From a checkpoint of a small transformer trained on Wikipedia: width 160, LayerNorm before each block.
MLP neurons of a small language model. Each row is named by its layer, matrix (gate and up: input weights) and neuron, and shows model dimensions 0-159. Each number is 128 + 32 x the weight over its row's rms, rounded and kept within 0 to 255. Numbers have three digits each. A neuron's up and down rows have the sign that makes its largest values positive.
After each neuron's rows, "fires after" lists the tokens most often just before its 100 highest values on Wikipedia text that the model never trained on.

L5.gate732:082143097143090085089090074092114122112153116105124154069109143108161155102119133100152128176183140109132120068135123136128120082128146154086086117153147122114122131086155119153143088137138136167149124133174104118152167189117093107162162121114172162131057100165177180143118182116075163110126127129144136171085138113204158179112073109160168118143090118119106151102153104112105153145135146091058089173163171083097107125105129109063127126057155062190150134094155190112077183132086163
L5.up732:176156102169104124103100092154189152073110139081122092127085137139135140166185104132162089134163153090097107132163136147160138121125114130088163096129138114165114063123162082128163098168116113077170123137119118066114142134185128112142131189107124162098145099125107045111124160157146173123182137103143167089134156141189115169211147121107100147138116090160108100131100097155152182206151178141145149102193115056173112123163119091106164100111145097144118149194189129132098122139192121
fires after: " d", " re", " t", "-", " D", " n"

L7.gate97:178140112195169132065134136123139136179103111112095087112114155130142111109125111109156097126146171112153123119089127107101076189104121135094137141063064157159083102131164129124113146120128134140076174111147161121153162155086139053072119154127105112080156167129136134120119111120118178173173080159119255158123149113128155140093113130172136120086092087104137146142151176142088139119112105083126065114128184084116087106117071163092090144173155122095078149163148155071089163143126072
L7.up97:141166131128099176082164123151200146150184164087107115107065177184115092174099062177127119097183107148128073126145080105103159158167148172143118121119142146137136111148102133152082091185106126069123096122115110142129140180155098153156114117163170116192156097104170117114127098102109172179132155154170154070158147079141124096117089120075081146114148181064162100112128063130125110141116122192096096136168078094077082154133090154119101138111105191161128105135096124141158137111161141
fires after: "\n", "===", " un", "or", "|"

L4.gate608:175083148131149174152062157157128144107121116145071144165169142127116121125165117106153136165159063060150091083131164146120129155167109103162142129153154117142186153109156120124121066130126156089176106141117117142150108117049187122198113107102179128167102139170109140099147122129167143136114157149150094116152120180152178124157177153119107188181107151200109125142151152142105100155217170111122070042111133205167141172120113166150201104111159102108142133145136093148144115135130130
L4.up608:144133099085115084151145152109178085113129109113136106161150159135122148112115154186159121139109198111088088132125099140124126109120147167153146121125141095187120115133153119149099080149176165145165102094141125112155134081119182214179157047078145161169110079117195103114177116172160163122095057151117145125144138112172130136103108170140082092136165095212103116145161150160064110064154155122127126116130183217121115145170077105102163120136152119163167161130107152195141147117140116
fires after: " f", " P", " p", "P"

L12.gate822:109121172137158141166122113094084146066096156128145178129172139107102081164158091139225131122061081085114171085139116183136195180094115158186163135105076139068129100102158124108114151149099122111160143149125114127110181157084131116126130143097124061140128162096140093107162092076089117160096126101096117153197226162162119121120142122103186155166164133119122182166087101090114103106132147132118077079117161126145153104155112094107162142148152119096159152122150124132116189110133175
L12.up822:113147117160050165147084116135074107116140136191124128146111167148179108119117102147174057141079051127167185111146114158100079090095095125140088176118135173204133087159104095104154097076097149081089128134139137132196162127130086163177134130124065144128120169101052114134078118117131150087183098138166096148129133137165129122154152125150094133128107144155089160166161068107159111137183159147128083143146151137161163126088146086088126156142118113124185109107146127110114181091179173
fires after: "\n", " |", " to", " f"

L3.gate215:132139145099116179142078192106105127107095135165183087163117115154120093135109138160109146106127119157145170068084146186222092093141170166078142136115110145131091111097146129132132108099171090129106118072149171178141156160074129148114091113199069068068107138143110129143165112089075106100161131103131120102089117125121139113070113107129180080136165150126114168155178108165113107076185119131150097130141175134101208119139136111141117158126228096153124133121165106172105142166090138
L3.up215:123078137113133180134097120167102179113132088097091115137109106054163144125110177120113128148119156131148136084119153132075120134116097155198149188195114084076121157113160137160107135129179144124118079112134120059114127195109123110117130111170129108141142102158158181104090080159131180050131099117102096122151119163122113100146050093184181124090117137126124085109086107143090141132114107135116041154074106159144092089106092074127113152053143148099171059108119106151173092133127144
fires after: " c", " C", "d"

L4.gate122:165125101143112093075064159082183143080118056070113131144163091087168149122149128110170140146127146116146120127142166122107105123179130101161176164165166134121133120124130158201113088117132139099152126107116142106180142135137136134154054078153122152100168189178174141137136101102142108177101168094176146113135138157120194144082161094148130106171114127151158114134138170146233125090150146157108116150078161148166101118114128118068189113099078100139209088140149168162155091146133093
L4.up122:091132178133086136092072129092111119134111092173117189144158142109146179119148117136149116127133098145068079158037077109115137120135090159124118115158118113105185094180149115094162134091122178112143118133132079108173149140109098104141080117134063131133189110114166121129092130153197131184080068155132137186106179077169114116178158092148137094148163076175149133098139092098143167214183158139114086135134140100101152070121125146153157119181154103118169127138126091124091119129194142
fires after: " f", " F", "unn"

L2.gate751:099128166136140128162095117145140154118076139160127157143114103128102109120100154237127158091117189122113113089099125170123128112136144107119144128073101163142178087151119118066102057079140093147199117089139129148103153095129077167146110159193150144162084108085078095107146134183129128099154084091080050132136075137204124063094117153130189180143161102163138094146106124122079102129070101114133153097144144121152128125163136125139156112140173083134098126129086101084153149108090188
L2.up751:195131103119111131159096121146153147109137117124071108107098070090126142101145124149144095108185111152148129082145151148117077140166092171144116139084127116111106068094109153119171120096106130145146132119138111148115156101178171122110134195105183123154087154121148146178202120204126099058152132171155137075127077151183104112139108137133141165202134098164077123102080134169104060096094079121066128151090129096121057096141046112153117136133123135153142112117055134137162163170084146
fires after: " C", " c", "and", " Man", " s", " Sam"

L2.gate329:102141113085157138123113109110139124106113094184140132143198133158132129132093061098106168154141194072079114119207093141199085111096057108114101097104151142115095174062101117136115102104187191168110128101084109147145093077135115103108068104067158169157136106106160126105163113110128177139194147173122104134146129186179148129175125133071146142174146145142122154086187093087118132159143124104181105172163133156101137111132138157143131125156111102107185111094126135175143129149065144
L2.up329:076111153147173133110157123119179179135069084211148104153129107142100150175114129125109105133093140094109113097163126125121103169068123137148141135113093164134143141142149084177079131196182154131130175166151103124143105135139157101123120135139195112167136145081139138082148168134137152125174138158054057064122108144165126086172134124139174087183071110124113122103156134135115140173176167074209094150146172128138159141089167164114128139134140192105180067141067116157145093138157107
fires after: " ch", " H", " D", " V", " l", " F"

L3.gate804:132108163173143143112074178111134122130091076111157159075185136132063060104105154074148105117156148113106118151170112100207093139112100146068088123137101154182120091163090129139115067084126128111148115126102107183178129129112169149127108070124111123069121113105149109161145076112122068138088139129136163138104188126113159137121122129087111167130072186130107142141150151101123161027118164143179128138113150102132153103152161169147141094154081166180207169187149129106148133123097156
L3.up804:128097160096132129111106094100132183089153174140172118171145082130114152118101090087123169165190176124113180171141087162163139142182148179068120116140083176128125111148098109042145096107109094116119105140180124100080122156127167146114110100157184121087167052093142064149188068080136070107133111098094089131138146145149156123094118097136110092138084105202107161110107156176151150142123159159180060191093139135111115144161148161168087126155136131137153109140124093089141118137151118
fires after: " F", " Th", " th", " 0", " f", "F"

L3.gate750:122119126196138125205079179121129131134172179137099086119106158156182143149121123089121135094080186080102107112118169107122095161131084159136138133101173149085168096132090092145130108118124107128138161149124168112120147146089060158128116127142163165137088130137161159115064195129094186089052122132131125115074123122106124097116158160092068151119142153155125098152121177186098188138150137138215146062121131128074170165110106078134120148128119101089173169098139162093092123179125075
L3.up750:082182148152121133075110224127137157115117119127090109152144173128118033119149094067127145061141159066096125128153123140122169112171137116141172137188100109126157116166173157124100189148137122160127167092134118175192156109107120133164107185126118137132088084146123188126117126154096136146102123105152108176114159103177172104108074117066089142151094138179146105159120075116127090151108096068148114142087151151132108156106092174086058121067151148084089139130129176142121152132095154
fires after: " L", " the", " l", "L", "-L", "V"

L2.gate406:117139131111150145114050093120089128076144107079111164169142180107076127149128118162099103093113078044147167127118179173150137144121105071117149107105129166140157127116134116108175048101127143181099102116107183140199170157108146089124072060079107153144146170152183134107078101082130123104118084095115141160110165127109097144096127133115113117086164086132132067112077124118161160135116141154127124150176138178133140120104119105079160199126145134159169154164090156052128098098164168
L2.up406:108155129144138039175060082156093092170142117092160160074078132118159164125125154160110113129125102178127135116050097160141161089155139122087124122097134140138163080123102160148071118102173099145107198086149089148134130161093070137073118174116120111133091125165126085122138152179145118120140114178153111099109109150140154167126117087107125093124160181117135109141171124121070182127105194177116079106105165165105130089106118149063215115102139105155158175152111132102184118135169168
fires after: " l", " R", " H", " S", " L", " M"

L7.gate3:160126095139151142150100100133133123115180148127096116166129164119124149112111090112106148088117144128152168159166120183098149152180158147106104111092166120122108101158166130140128152169139173171094107104173158122111104117057085144154098063093097081103114112140090108102144121151074099127093092141079090147171155167180147082099077117122118132199166134086082173146179113125133099141090187119068091117168212132118165144133107111133140191117125172064161153158108085158103224176152112
L7.up3:163197174076140176177114072070026120131131043136117104144146173111145102136110148154140094124116057108158111078153111119154161026152124118135155117114163132146122133091126083179154116147153184157067048142142080097105130163143093133080052121116106130169145124093099151117128165140129137115105092094095138109171150099112161126157156168088115174096164155197093138162122157110091154146128127136107124127141156162133088114122121152143182121130102154147105119102137148099078123100144143
fires after: "\n", " ", " re-", " to"

L4.gate37:106097142087129091116042138149100168166150158153130136115166072095115087125167161138188146172153115090162120135116148155198169177141081142115094160126196119166143101088052176160100107084159108116138123105094126131154118179144101182084146109122113173130114116105122142111091116161092120148153136091131155097151160053131112152125149096186115121070175172093207058115129100141144115147121105150087154121059133135178113140145123144086161094092095120131117089185106171144082113093140122
L4.up37:136115133131120108155163119057092091085093106127144137105138108113075123077203160131117136100103169118100082199094146114145098175110101092111128093115122062148146135081081134089147126073126097149056106121123172096159135126140117125172137122127091198152131097140095137130119098147146103102091138123164172089165173073105096147131106166049129144114089131157148108092126112060107165105144154116093134119132144221184171143114132139153166076116110127176092156189126035135089148120133134
fires after: " v", " V", " f", " F", " died", "il"

L5.gate347:118141146114120174113071112114115123109070144108120091081130039108170123048095083128090076097142129090086133110107108106123097100078106131086112124146170108097166134122157123153139112089136152119096121022122115176120105128189113162118138110158117100129109115120120167102114095136162123083103138158158108129163212134150090127123101179137058140115160152153150104125115142126091166154145160140146066136134183133130151104149027186062125142142162093082092139066164159126087122107109147
L5.up347:112133155181159126129155079097110120112137172165113170151117108123175104164122112130116156138108176067136144123103153086084116152147068108148075122098085158154150140149121083131086096148087111127120183089182137105158126210078096162108106132138130104177086127145123125132210082126132189106108143199117100037103121166167111130089121111113128108131126110143129118128124175081125173168132141038062156081158100116111126102084078089105067134152097149113118140088160069122167148091128125
fires after: " L", " D", "man", " V", " l", "ver"

L2.gate24:105137126129136101141164148070139132123131120085111076148119145089146093117112164152138105099098132190110138146160166087161217115143163099171149153111088102140153146090183133095155059110153124141131130105112101117110126113103137143088119085167143110140067110114112113123128055106171052098186108124152148132111143114105159074118065183138185100153161144111068112136132048099123147154133098144120205101139138091095118096127088173160096183147083094110075075105114071104200132165125136
L2.up24:167139193102139099093113124144194147115107177132175140106068142089110157088135131148135149094176085077183104099119133126117165131084145177155147166159090102171140150166182147110110102100149078113079047126153095119162126161152153132129111100142135123138151159116115135141133135081123128118151151103115189077065102200118102147110118088126203103097132175125101181140100110124074141208131127148134065120111178216120118127113116101139155176112167165172104140125151063122125147155176136
fires after: " \"", " (", " |", "/", "-", " c"

L2.gate815:093155098127133066128075132109147098085132104157107118141149142169123157112166081117188089140072185058154132109086109143130127097113133114211173090099140132089166146131089137071160104134134149195096148114057089162149148166178160104103112142102154106117098124170160144125113169121123144106093084143137141181129125170083123135155151112172072104096135100102083093113067152128085114147086163056180101167188136157135175146120126101129201120113102151168169145131119169128101116090102177
L2.up815:042208159090090095117135164091156126198170138127114140069149125147112132147152118178117163103121150085114121095184120123140149065113202100145128143169104143101144080123108138128107111181107103131070112145126145137118196167169111142078154169132140097172086134117084116121148129085148120129163141049125143147153115138145158151117083125072094154085023095169151148153070131156150112134198172149160186121148151099132152083116176106125134104132122131131140141135165156121089145151172155
fires after: " l", " d", " D", " L"

L5.gate787:120151105090116110185040156101115169164176116114025112156058148086136107150078111116110073125097191155130101044099153124127129092114139123135114118097121097104088144096161080134114073090121093103102069120141113166140118155108130173094097142177156121169131112110087133102103103103143099119094054092157169148142126153172098106121097146136125095126098151141161089147177142079106124134118201089090072137153131115070101139070122143159097110110156094071123105145167175111113130133144151
L5.up787:137175047131147172140162137168140104143099169161099146136074148116107117186116094131170083082147122126112132134128099168120152126137124137082121116109111104131135133156169096202068123171124149174154093174132178124070106111152127134151088146148147109069075118159141159088088122157154131158099129169125206079043069102136129131090103133131113095112104187116131141145137133142078161144169135112072153162085161158099086204140122218107135180183136148172158150117161123102161112130138134
fires after: "\n", "===", "=="

L2.gate661:066169120126083139127090089069158083126151152120131154155155123180056118129138073091173129110115095095140157110168073090142150073101118177131160165119127154122157082117139117127172082109113125139110184140095168150106173131141150125065141062075127097076104105114187150158135155126131082123137173114124140173085127089135165138064121103107122191081117155131165157123102135162110134110098171063115099087146123150134126162077132119188102145118166066100149158143177128139083148121051176
L2.up661:092161109213211087117139103145182104088149123081131158158105114232160140182169094166119138124165119110113148090098150129183151113105156160124204111148103152159128158114107181146178138164152118182124118107098144162122155144109136161140052082088126110096133170170151111108149142120066137140107127089174133114090138119199151129148119122143103149152138127115173173188090135162170141105083162123095121108182164188104143154154132091127132111080123122115141108138131125143044122087164124
fires after: " D", " d", " comp", "c", " imp"